config = dict(
    num_attention_heads=4,
    num_key_value_heads=4,
    vocab_size=2048,
    norm='layernorm',
    init_std_qkv=0.0236,
    init_std_up=0.0236,
    lr_head=0.00615,
    max_steps=7034,
)
MLP neurons of a small language model. Each row is named by its layer, matrix (up: input weights) and neuron, and shows model dimensions 128-255. Each number is 128 + 24 x the weight over its row's rms, rounded and kept within 0 to 255. Numbers have three digits each.
A block is one neuron, or neurons of one layer that tend to fire together. Before each block is what it responds to, as a language model described it from the Wikipedia text at the highest values.

Pipe separators closing a cell in Wikipedia wikitext tables, especially after the last header or name in a row, in sports results and game lists.
L5.up138:114143152151137132102148160128078109151147145134136124149152154187132138146087112096104118126126145129135138145127116124098141101119146106131136152129115137090110109084163106125152117122096139116184124116107132111111117111138094132125119133127124126118110155171119115163111147127122137118081148087116099131097112124144147088096171109108138145153130164147074141115124116112068134157108
L5.up240:132152157115094161112128123136142099155140119175153120123116114136103127086130116141091144129121129071152138115127146145126078121140128134124162103092134147141119067128147176119198105090134131134065126183132065178145109091160135150168122152133130129136161128134168098141107140126173149104081123127118128133138151165114105093129143091106144157132090136108114121129104127159122141123116
L5.up823:074141081143147104116134129161109103109141142147117125143119159129096127131114124140093117115143113090142150113130128150121117049121140142112118135130113156158119118108164129103115155127122121161176093139110105145156130106082154085145124120098136113118152111098095101183142154130128156128110125112106165152128111136126202119127138070118165173125112141100091126150148111136114128129147
L5.up859:102187153164124120079122155166119123154107132121154128157116152140134138104093098119146094146140151143135120142200130144117135109111118125122125146128130167109122093056157122114125131132135145132093149142129103160129108114121146113157129135079143093135149148127119110136154140087137126111099119088115116104131107117129121120088195052093164158159130130156089130146141127101087132133134
L5.up1001:119159167154147140084130168146108111164130111135141138168152137149119154123074132092111121110111163119138132148157127107090113105112155135124149157135127107108128125080174101122135132135122146105157136094103117142146121120117097151107114125119132089126115156149107120139105113116129147125130125078132108100130139087153130078109205099094143148180151143178054132151116089120107127140104
L5.up1052:153136110165137158124145133172126120111105065100165140132084115119114147126083116082129105146116096084141129129184132112134093084116117122164132121135116097104132100079089131115120110141133081094139107177102095145153090127172149128158082150123144130164163101130159121126173157100150152121100111071119173163117120125096122135071148123105166163170175135152143135097113118131135143108160
L5.up1120:103164151173111152102132143161119131140162119172127131143120136147129144137110112124118102130153122116145131126182133126116104097115111106129131123139106140129118081096135123129137151137147114138120140148102080161117103121128157126161124130077134126139172136127131091146114163126138143133099130128125141122128103120148186107125148008112141146122131120150090136129124148154110149135120
L5.up1124:106145159122145112119129147158133140119145112142133134147144133127116116157112144140079113115143112102108135104165107136106106097108069115103137102108066120136130100098142138115135128125128157155130122143136137104134134125153131097170117121091142097148162099137168125159153164098133114203141163121106157125166105091126165090138149094141134125104156162171084104121121119178125130122058

Mostly the conjunction and after a comma or list item, joining clauses or items (season, and; 2019 and lost); also mid-word pieces like aband-on-ed, re-iss-ued.
L5.up78:102162124127123125110114121122149135107150126100119153106117104128100102123121141105143114121059123153100133133214111121134160124160106168130149133107127159169189156137119114146125127125162129144145113156109133121071109167119137132103137181151120123117126127115164093144135177128129121149118078120159111055180159134187115102107096140131144147173152154129114123160129125126148140141128
L5.up98:107119169136129134106130125114116096160126138136172116155140106118139119126124116160143126139131115145141130126078149164116126087144109120112150141122146171165121138118133126121160096130107146154090146142139117117147134163114150147129160108081151123089114116082130151126189139118127120073128119142140159086064150125124102115120140097113159160137127072121098129132118107134116132119155
L5.up243:161139152148089147135144116135113079104092133119123136165119184142129116123138124119109136134163121111151122152082100107095095127132105147123138134089174173151161154136110099130119108097105133126121113144109078142136155165101141087141125120161158139115106128100143130102132111113113142153082132155136135077111153115181138111122130103105116186121140116066138127164133150114133120150128
L5.up571:122141148166131154127121135108095112107122140125147123122097137119151123119158128146132128126135131106117172162088119197097123112166136101136127142109180122096150137124103134133133079098092144144096134078139120111159116141118103085135095108095133141127134134095128132144191157113113152104148124134124173137110146149140172125113140117121136220089119142106123119168134151173149136138091
L5.up617:091129172107064180141116091097142119135139140109166118157096145108134123102141116127153129111146128102146150150104138188089125130140111130128107116103144123108149119113108137102177092111110086156125165160162086094123165123098130083167134108122123102128151156108114071167141145120115132115103160137123143078106175189158151123139128090109127143092115142115154114137153179162114115132135
L5.up760:133137145088097156151132149127120124129150160187136127143125147112179144114120108131130165131127125082104108173097100113086120097141174109110171160099118127101135135165142199140183165108139098164102134117154106123175126106102129129144119132157167156079123119150142089127073162108138102135119161138122117105120141122141102108113167105116172144101106148149073118130140130136102113099144
L5.up858:093106149140109172138129075146098092147083122123160136140107108120146155122114138114155116152129139112147157128092108112116112091135123078115155133127134165129125114124124157136169146116136120113128166122118081097086119163136116138141126133129128085107123126109158129131117163126144139080082121125125119140136090175137095114103137141132135171117154127106134130136126136139116145116101
L5.up981:097133167106088152086107130148120123166127098113141137148149158146132120128101113086112088146149147110142124167066138159075114138145124152146133143145144162116131077124140117141175166110111099144096107133117122088130110165149115142159122126095147139122127144086174120141122162104139125135139120138129125144108140157152132120076149081115152166098142110113069135125167133128144154111103

The token right after an all-caps abbreviation in tables, race-result lists and organisation names, such as the space in "DAY 13", the hyphen in "MGU-K", or the last letter of "UNESCO".
L5.up269:119146098143144128091106121128098135096132082140154128135120112132124144135092157117120122109171081105135134116132102170126107068107123104102134138126101122156126160110149109098101146126144107143169154139089124172137133071125157113122101113128130133097144118105092138113133116109154177090127135127108115117111121129132175102125153106117145110161148109128142129138166098105121151147217
L5.up340:109149125102148075098116110130135135134085124154125114152141134147143145120106136114130123085163106157170094132160144141133136124105145120140148104127132114154143170088136148111101153143119134114105157075095100146093118136143179137148109143130138098097158166141093098127123068112134106140100129148119127148141088135075130117124162115105168074126176135144131128125145114111129097130141
L5.up388:122125124100163108103130126112119155128098124163146120163178111135154137146140135095120120111133122128156132137182153163149137121089129108120101101166139157152113151093152118111112145100100096116142135180162061093098128125129122123114136126117124147075125136120075071103115090139170114125096137117128153132117124103128130137132121142116120103186101151116129125120135135134112127148181
L5.up648:132153080148137099091129146124125119123138085125123128153067145148086144101104139071129152096131133125160125120135167148117138101111159157121144121109106147134130137135155170107118143112124118155181153152098117170174152076155173106156137126122144153104165161114078083152122117112143172081116145147121159139130151149143111123120156081123163104127096116130129134138130102099129156106165
L5.up650:130134084145130105145127174141132113108141158118153138132103113118140157101118162093128089118126087136134091107138105147141077103123154140080130135128137142103143118123157158101149121142134075119131108171096117141121166063131140188103153123105117152062137116119078095145134104107147128068148132106125121129083117122089157122116161118116145099176175128120123138134119100121111130116183
L5.up800:153182133186128173117111115130084123109105157138166094138107170125111151110107140125130104104122133151141150133110118104102105124116102138097141133132132133142159115115123161122147103117112138174151143158132160131128114083100152135167106131054139115155099112103145141148129167099130135149114152101101140111129126108116095112107172112103151122103148136131097108126077105155089142111109
L5.up906:118141073100119116122126122136099081130109122133128111181124122158104126101090152123103096107143092100141151144134096135118142089097131110060144111092124176151147140131141159058166125146117106138121161129100118172122131075139136082140086116144132133117121136134093120124125170104135160110086154117115137182137132151103155132129163116124142099154161118169149098126148131080135120129197
L5.up1138:069155127175140080108123128136138137108151141200123129124142118136161126090125160091119122133140084137143113061160104127118096093141145114124127132149109094163138103092169142128137116138139151149097119133136122183148149094161119140169164135077114141129131092129131112120121139129164109112125132116125140122086162135083141125147128106115110143191141130095131138094125154145161172123162

Conjunctions like and, or, as right after a name or clause that links to an alternate name or added item, e.g. "(or Szársom", "known as", "Newfoundland and".
L11.up598:141141111190132117136104135110081104130123096128143079117130137122176157118120167073122124143143115132147144191115155127075149091120130138123128136118137163117175095101154134125127097116146132145094147136114064126162139127134174103182131105122124163099126092131112098155139146134141093127110123101109153133131123103156125144107137127117118142150100095105126136185115137103126166184101
L11.up600:143152128131094140107127122105120087135134147150130124159156155134138129044144155151111115141129156142135132142153114121077149120135138164135128173150127128141125121100152170113084144118150126156136086122149107101168116150131127122105185123099173101154129110165124120138149123156135108123146115138136098148097119100150192123100106094148112128119166152069095123173158161130090171136148

The conjunctions and, or, or & joining two names or nouns, mostly in titles, lists and proper names, e.g. Albany and Eastern, Aliens & Rainbows, Hindus and Muslims.
L5.up45:095147127114099125142116133134152103123134141125165118141120119130132118081115159084120115136157106122114144091125138135101137143144133091089117150148108121111156108123134162100146182102124111095102153154153108083096114081159125192180118131143122166105132083113105109129110111133129110149130126149116126146101094124164112138117145145120152141076169149119129123126155140157120135140109
L5.up159:141151073117113113136130142122131101096106102145147112132118112164170120100114155099109113114128111129133111145148145127126096078132139118117129150139139104125124127137114136134108136115130152100137093111162127091097112094158108158142127122085118163145123106119134124142153103110150140147150120153122103194097118111129108150103183123100130136171122133107151139118133121111113171128117
L5.up483:118141118167135085117133124127107118134092184135136124092172132118139158075119110119141148112152084126137126153140106137115080123136115128117153151102151117121125144130162152120089146113133149126136144102139152107151142119137131174098134136127135152114109099142156163128141085123147096094175114117120123132110098159127114128123136117118145116154187148104085136147103121141121149160164
L5.up561:164112194134144113095135128142089158124151115123159132130124143147154133142126140078097135134118130080120120134147142110117083101128081117119130127135093140160107110107185184134117152094090131119151112136149102082154091088128117127090080122145122165101167184135087134150145086142134173145128126121125131140144118159151103102132150097104159175169145144123123138111122119106143133126121
L5.up990:198140082145148156134116117131094068125120152110164135119128141115095157088141141089115135114122117077145130105071137156083096108134169159100113109125158104139157079136129215115113081077129138152134141139119138143164100084133123177140092131139127128102105102145149128149100129128125161114126136160130171136109166141149128110109152104099149146120124156138134127148136136127132191105128
L5.up1012:155160105150138119115118146104126126106107132166140112103129133129123154117109136077141138090153120137157144085151164153091109135107159100087125119137140100135155125118139155126123093117111145155148121117162129151107147092153115169139152137133127145090132087147138090144095126107118156109107145131115139150127128091109109127120155101117168101146088147114117136170147127118141126120127
L5.up1154:143157099152135067165134176133128137158148153205151112128165136128147124107146171100115096144132117154148168114105139114135137118150092128127176144133126144156117117140144158101106144095067121148110121136127107136118123056133119135098193125121143135108170077149111116160082110138181118138099139106118125136108129144146127112128139107123142104143167131126104129162121114134102156140162
L5.up1248:101156110125129108111114090123127111124126139127154121118139123147080151076133132083114158149145105130135144100156175141108119115093175082077139119093134133139136149121148121118107102093139182123140142114172089146110150078133141133167122132148117135122137101149113129130083087099145154129076140133106132156151129090151142140130170114101169098174085165087158121136145115097122139130167

The first sub-word piece of a longer word split into parts, usually right after "the" or "a", such as Con(stitution), con(struction), sub(ject), C(ustoms).
L5.up63:136126117127089161147127123134116112121073110146112122086169143138080110112125140105093147141073139124161134115112137068149134087157123103146171135089125124142119101121115147117143108156140095122156091134117134110121120121143158145129165152109103113143087133098109163143155125121146135115110150103105130143159127124160144140105103134111124135149164100115165094110118136153134151149134
L5.up223:164168114153134119133127139125125130173070152171119115101146130105151124142117156142097159125102094158169122137154102098135141124140155090111146125103131148143126155133144118066121136066134162123126103153107128165142123102112151165120169141108129113115135128117078136124094104114158147125148128087110105130106116097130166117115115130108141122142173145116154101109121072144129112150131
L5.up297:126129142154142112130130133124125133127086131158129133098142117129151108134108164125103138124099129105149121130117169139114134085169110145150142127114129101107108136097127124108100075126108127119152098114129124086123119136129130152139177143139147144135100099130175167128159134134167136119174121091100136161109126118173105118088110144102116136150192126078093121124097119131165156117160
L5.up512:139158127132137134086121099126065095128120146127159105137097163138098152121112116120132108091159118113136146186125108150100137119121078136091143093153153157169153132086168129096130128108101140133135159179158134097122122087107154112161070115114129124111146147149121115127154176108139147158133138096099139075137125151145144115109183111089135137139120189163099103136121091114090127134150
L5.up691:109135147118096152128132182133133134110099135155108131083169124119124143145117156096130126119153147131130113120130123111131097111130098147150126120148114123103140097113177153110153117128104070110139156180134116093124125101147137144114122143122111153104157119093118124148137083109174114138148144129110127097162152123167128122063133163112122090151145146111122116140105166167140113155115
L5.up933:120116165120099149133142157139086093136128144129099125119154163179136122108104123163128135119122145104117104143106126054099139127160157166145165172090133132124136067151116118129102067104112131135120107136121138102116140133116102125145143118123140158106101129136156110118136169105128133160120158070136146108111160076168141109076107118131122116106105110103133119144132125143134145129119
L5.up976:124171123155140116104123127135109112119110121152202109173136109148149139116096173074107122096133097140117134130158119142141145115129087102073131121139126115164170154099168152092132133103121161120100145138125102132134130078120149132160100120137142088135125142129136127135121144101164133135134142119090122111091110098137138098116156083098134120143169159125117104144110123132128122157151
L5.up1065:111139105128110115140121133108127124162081112120125131117133128121124132163120125108124159116136077120153157127096149107142109131161085104106179115107123103174105104128097120124099098107137127146108111167120157090106127078146168136158137126141112113152148186086133175130147132131167122129138137083098138154152085165133126124087120114113149120145146119131149092110084091127118138142133

Space token right before a year's digits, after a month name, day-comma or "In", as in "born 4 May 1940", "March 26, 2013".
L11.up385:138106131102123189125112103127105127132094107118110139112137166137100094115137153109107139155145135139129079147075152147147116142128096117126145196140130112161142111130115157130149166064103114138163133089102115091129084124120124152177114172098094092153171131087152121110162127135158124144114127103104160101136125134118106085145136128122119104079115106135154105109157082133110137147144
L11.up1245:131150127144093126130132140136148127140124183148125113119111178131113123127152144163069157153084149131091175107120077136102134074130138131131175120102094121120123159077124162114090140137123109120128096129117125133174130137138126105124162164117117141104110115139113161137158156159152130160149115115099156101131116125158115131103150121113164132115151118112113099117140086162131136167164

Tokens between an auxiliary and its coming past participle in passive clauses, e.g. was officially / also, has been, were beaded and, before opened, elected, ratified.
L7.up380:133125130101134126156130194157123110134160098131131119102139149130139129130102211138087164126107133123143060122168145106081067140127116136121152163106138118134149137136161151100137147083124121156124093100123126135138113107125114131128102152104122113088104184080121110109129126139132112157122117139114162133103126136137148122131115109098174099083151148159097113106125147115124156133080
L7.up447:091151103141126118130126130162135133144131137153130112134152153103162127089131166119114111133151117116128112092136148147088145097126113116139142162112115195138133092120161139090186114123141129110106117134153091140147074110160170104126149135092154135138104123099146121160121144144152111163080090142113165145105124110166152114092128100129152149110126120107104132104127202149133116133140
L7.up985:106139136135140131114111139138141103077122078154120110096100142110090143073113170119122091116141145142108113093125175139077149064134113100118143153079097166138101089099134126112144113089115104147151115121103115117139099140127114104127150143130147130121127156121138146162157138147095187127148125097115130191127143130110180100105130098119117139115153137132109144162127140141184174141127
L7.up1265:121131149098156118108096131174108146146165098148168119120125136111129155112127108049114133107159140100136108101137114167091129116101144115136120174147097177160140115128160118125160144107140180131077115115146124107139106111174147130155121138143144176109122135118102110163110112095124097144146113132136146123152118130175181088101154096107151122092136153191129097109159134122140153135130

Fires on "and" (sometimes "or", "&", or a list comma) that joins two coordinated words or phrases, often paired adjectives or nouns: psychological and sociological, 2022 and 2023, local and federal.
L7.up404:143153142139109125146131116097139104172137139147101138107137125145147139087135146131125161109100163124132138098124136110092108084172146148141105122147157160110111148153132141069097109115109118102135130122112088154144127086128131152110147132116126134105125128097108087161113123137161140154090116113129116126129160096124136136081157118104167162143184151115126129115121118100092109123134
L7.up904:118150135114108119129130152131109066147137159100155115101109134132129127129120129099167154133130151152131111131151163149111142115105131181115152097119134098130133160063106122132134154132143150155127158141130099106186062078110136111129141151132101133148116155137078135135126155110145109105156110099098158140108094098112138118106115120105152082144149173103116128153118153117162182124157
L7.up1207:120119170120099140114126115175140111109136107125109113096184105164133143136103111116085132150160142059168123128149107101107125130110148077114151108131172107099156147113168121132150107095124141124116116105097113072125119084114122149123164121172088147101109103161155151104097140076158123110132179110131118116167110112210085086151157108131146160123182132124113117140131122127118146135148
L7.up1219:133126087180136137127132137116105116093081116104147108121126119150161136139145111157122137118129156157148119142115162112102113075179120133109159136113119121128113111107145097109089119119146181124118139120176116127135170091112154154152129109123161123130124098136170122131118125131143137141154142109101116142117097136136166110127148122093159119138173136094156140108096128154130151157148

Connective words that begin the next clause or conjoined phrase, mostly "and" after a verb or noun phrase, also "who", "he", "also".
L11.up14:164126123158137153119136132134092118138090140156099142088128165103116100118161123116123110131173112108145131168156109122089113058140139118113158121089133137116134076098140151122154113135096153149128139101091133089168128131111142134130153140045148169123125092128145122138137128131154147086098135139118149095131151169199115100138163087148143163130123091102145155127144168123114119119140
L11.up455:101131168091136166146128106130156103127139128138095105161146139118107133095140103116123152139134133112091134170154124157106090110152130157106122139122126078140184123135134135136122136135126122135094138151144126070141123093106142118159108077139143104130080146146121138152140079120147096136158137123126166094087146064109100138101133146130112137129111109116086148117069097121180116151120

First word-piece of a multi-piece noun right after the or The (or a, each, his), e.g. at|mosphere, for|ecast, in|jury, con|vict.
L7.up202:118141121181108128144112099082132125153081105125125097136163122138125153156136143129077112134123159134113151098103149145135149086154132153143130132112093091112122093108100132112148102137134162113140135109092133093130091128115110109133133138138126118138129124106120110133103151117136123085150136088134118160106144106147121141098130155114155122167122154121118123125117142153114159129135
L7.up265:149141090135097156148114094125120088112068146185117115120160177126143124100131144131137112085102137161153148100134112134124151099178113111110145151146132076146120144109141107108151129149147107139123129130099099097112135139128130121144117114158163140109150099169118130122118114112135181112142159147115133132104122097139165131055131146071142111108157133145104117127113106147152118115128
L7.up861:105129131101088153121095120156149099125086113165146080132099125107165107101113109115144115121139156166131099115106141115120132103163137163124124132138140097115108145127096125087141167120163109136110112112132137104132121131093100168161133140140107067147136098140175128119092116122183131116181159161119153151171159107120134107135134143090117135142176122125117130150126113159125158143128
L7.up981:146157154122098149123110170113130148141107153163106088100155133113115112123131106120144113119159132174170129108113125155096127112138094154143094178122136101085138131130127123129075105095137097142115081124095122152115152084123151123140164123137149132123138103134112137146121101129118162122124135114114127104143130095127156120110136137086174116117123130086128122140152108114122183132137

Closing == or === markers and line breaks ending section headings, plus line ends in lists, e.g. "== Geography ==", "===Eastern Java===", list items before "-".
L11.up44:129153128164116138107078096117107130146124115130127122108116137099060114104125166112146069125144120178194115113111154138139095108136101088123141157113153127152109119106137123114112155117140077132125108119102153122126134131110115126160143139120167140123176124171112079170121125104142173142103103087126144175148151154123132095121147113140085116165130121128103127130133147147148188100147
L11.up117:144172112126094124119108140069108146119155116121169115141125145123126114138102127130124123100105110165135065127075156156078152117143165139125104172160101118136130140101112097111167142120096143150124130100101148156165138115157119122151120130123172130079137128155111086153124117137118161108134110152118140124108145143134142146122157098091161102125124149056127135186117165132135134147133

Tokens inside initials, acronyms and codes: the period after a single initial (J. R.), acronym letters (SDP, PBS), mid-number digits, and heading-closing ==.
L11.up581:125150142166148149103118119130108104102123105121144141131104120090162109136115127138130123146149119151145144103150064152118147089136104109122106143143101097142139172089152098123092138168147111146127141133080113149124107087116159123104130095105146115141154121070111138087153109131163128120132094125124134103124136180109159122098147103101118117131173141135132138192130140122150115126168
L11.up818:145161126202107132068140120110121059130087162173184115088093172125080165138140140156128113156092087153128150105119103095106115108115138130109142131162123099137145114119159090131133122105141130162124132139102069102126146142157101142099149116092142126142168154121102135148161102125124159075130157147102113125121120146160164105124125141118133118130112112110134122164139119145152070140142

Connecting tokens in the middle of dates, year ranges and compound names, such as the space before years after "and"/"to"/"since", the dash in 1888–89, "of" in University of.
L5.up46:134136099163152080112130127093125148132125077150145115159119131128106120136084158129116084101140173124118132093134136129154116107117113136121113137127153167164125134132163177045160133099099105112153157122155150132142134128151149146149144113138133083111081095089123126119140095117153164134146147145119124167100121161122134137113142122098131159172169093145118127130117090112125122143135
L5.up196:090138119096099138127132162099119142144119100153124124149122151138123116149102172147065134103116141083160140142108136153133131091171089121133122117146102165158117139138172123096176165094113118127152103154166127124162168140137123135118141118097127123105116093118133123159093167130156140127146135147106108116080159181118144127140131121116129117133089133133126125129158117182148123134151
L5.up320:109149113107126079126127140099100124129082117148132126158123120148122112152080181160083112127121125092132134126123121176136104100144139097129141120113127128195172143126164162075132154083146060140182137142135136149143115095136118159121087134129133110115082125064141098127126133125162126141129130156118152175116113118123156128115134122144119139185139122137127126112145132171120112154077
L5.up403:132163143160123073115144160099159118129117095110135127149129124138118125097113161144114093154155104134134187069125126166121128135161052117147124135129114179181131118113114124060128097099118140153136123126144142153128096115130159120130162122125131103115129118107146112122163117132120123131096122098129140115111156116121137116128113134119149121158125093171104121096145126125129102128123
L5.up447:127120119115135058104126145113120123150117104158119131127160128136120141094133121092107131136131128133124103137147150156118130132117123161129092121132151170156143186133153146088132124101131107120137150123179109102145162147164167140124127109141148150053134127099092075122129071138133137116070129155119114098130162154134115120122135132111164088130118144119132118137147105145105094118133
L5.up683:109124137155156137078130097097116094100135114139142144154082135126132126135108130167137111128119139124139148149076140138112130107121123156157164128139115169144110112108125141137153103109130113133128094116114113152094129155163174121084149112141152102068064165103113117143146129123110122119123140149121130095092156150148150130088123106112178199143127075111079128152103102141134127127122
L5.up762:176130109212130098113120166120121145142099128159162131133172116099109156149131189112116119096136145139150170099152132093126151111132147100113134132139083115108089110132159133110141136157122107141134109145080099151113104071166143158116132148115123137126142107145080131148129067134159105128131161127133123146111156126126109130141102104092133138172160075177121133099123160118098100161114
L5.up783:165131112110138094085132190117126091134101106145138136091156155125154130178111137109110143141114170119152118134157138113140116104169139094142152115156154108164119138134141141105144120127111097162131133131089135125143126101110126125114147152095139066104148123128117128102158137131164127095109147141128128118139163171071157125116146118122130152138185105156142120130073110127103116139150

The space just before a year in dates, following a month name or a comma, as in "September 2017", "October 28, 2018", and also after "from" or "in".
L7.up239:132143053143168131117139194132110139125118155108107132112178120116151120159130176113122149133125100164147094131173116087137109063127117155137136138151134140149150142125143158138171115108102073125141136129141149092121109095141151133135091126086116135090128143086116121115145099121119117095137130117083153112074126169145140133082149135113160134121146116129122119112130101128132135125126
L7.up377:103093136102108100157098123125115112175080127133154132139126127139112131116122142132127099090150117141113108091093115136117080129118114177160170133093162125123130105110108165123163126107112065165127102114141153133148128119161092108189155123131149101136132121071110142132183097119153140143116113108101143100167109162101129123118116124105133101190154136155138111100143073121089137145131
L7.up879:109129089102108185137114146137097156109124106139141126091153170126135120123147156143129086067105132090134123099093144182099112104180163081137173145094143177142104099154117150141187167058081092182156152116079134081133181134149144089128150133153145147085146152091107090128122123139141118118144140131135165111119134154101129119123125095121145123106107085106102121106126101140101143148121
L7.up1061:149110100159140099122118109103076134171131178106135157113131138132172128148139123107123145130154126093143103129118109123116095125140103148137140066130094150119137128078116159086187181108088140146132130118120160106134090133112115138115134154137124096107147144073122109135137122118156110088118137123112161125110157202168100128108135128075147147129106107105136123099102130139099161114161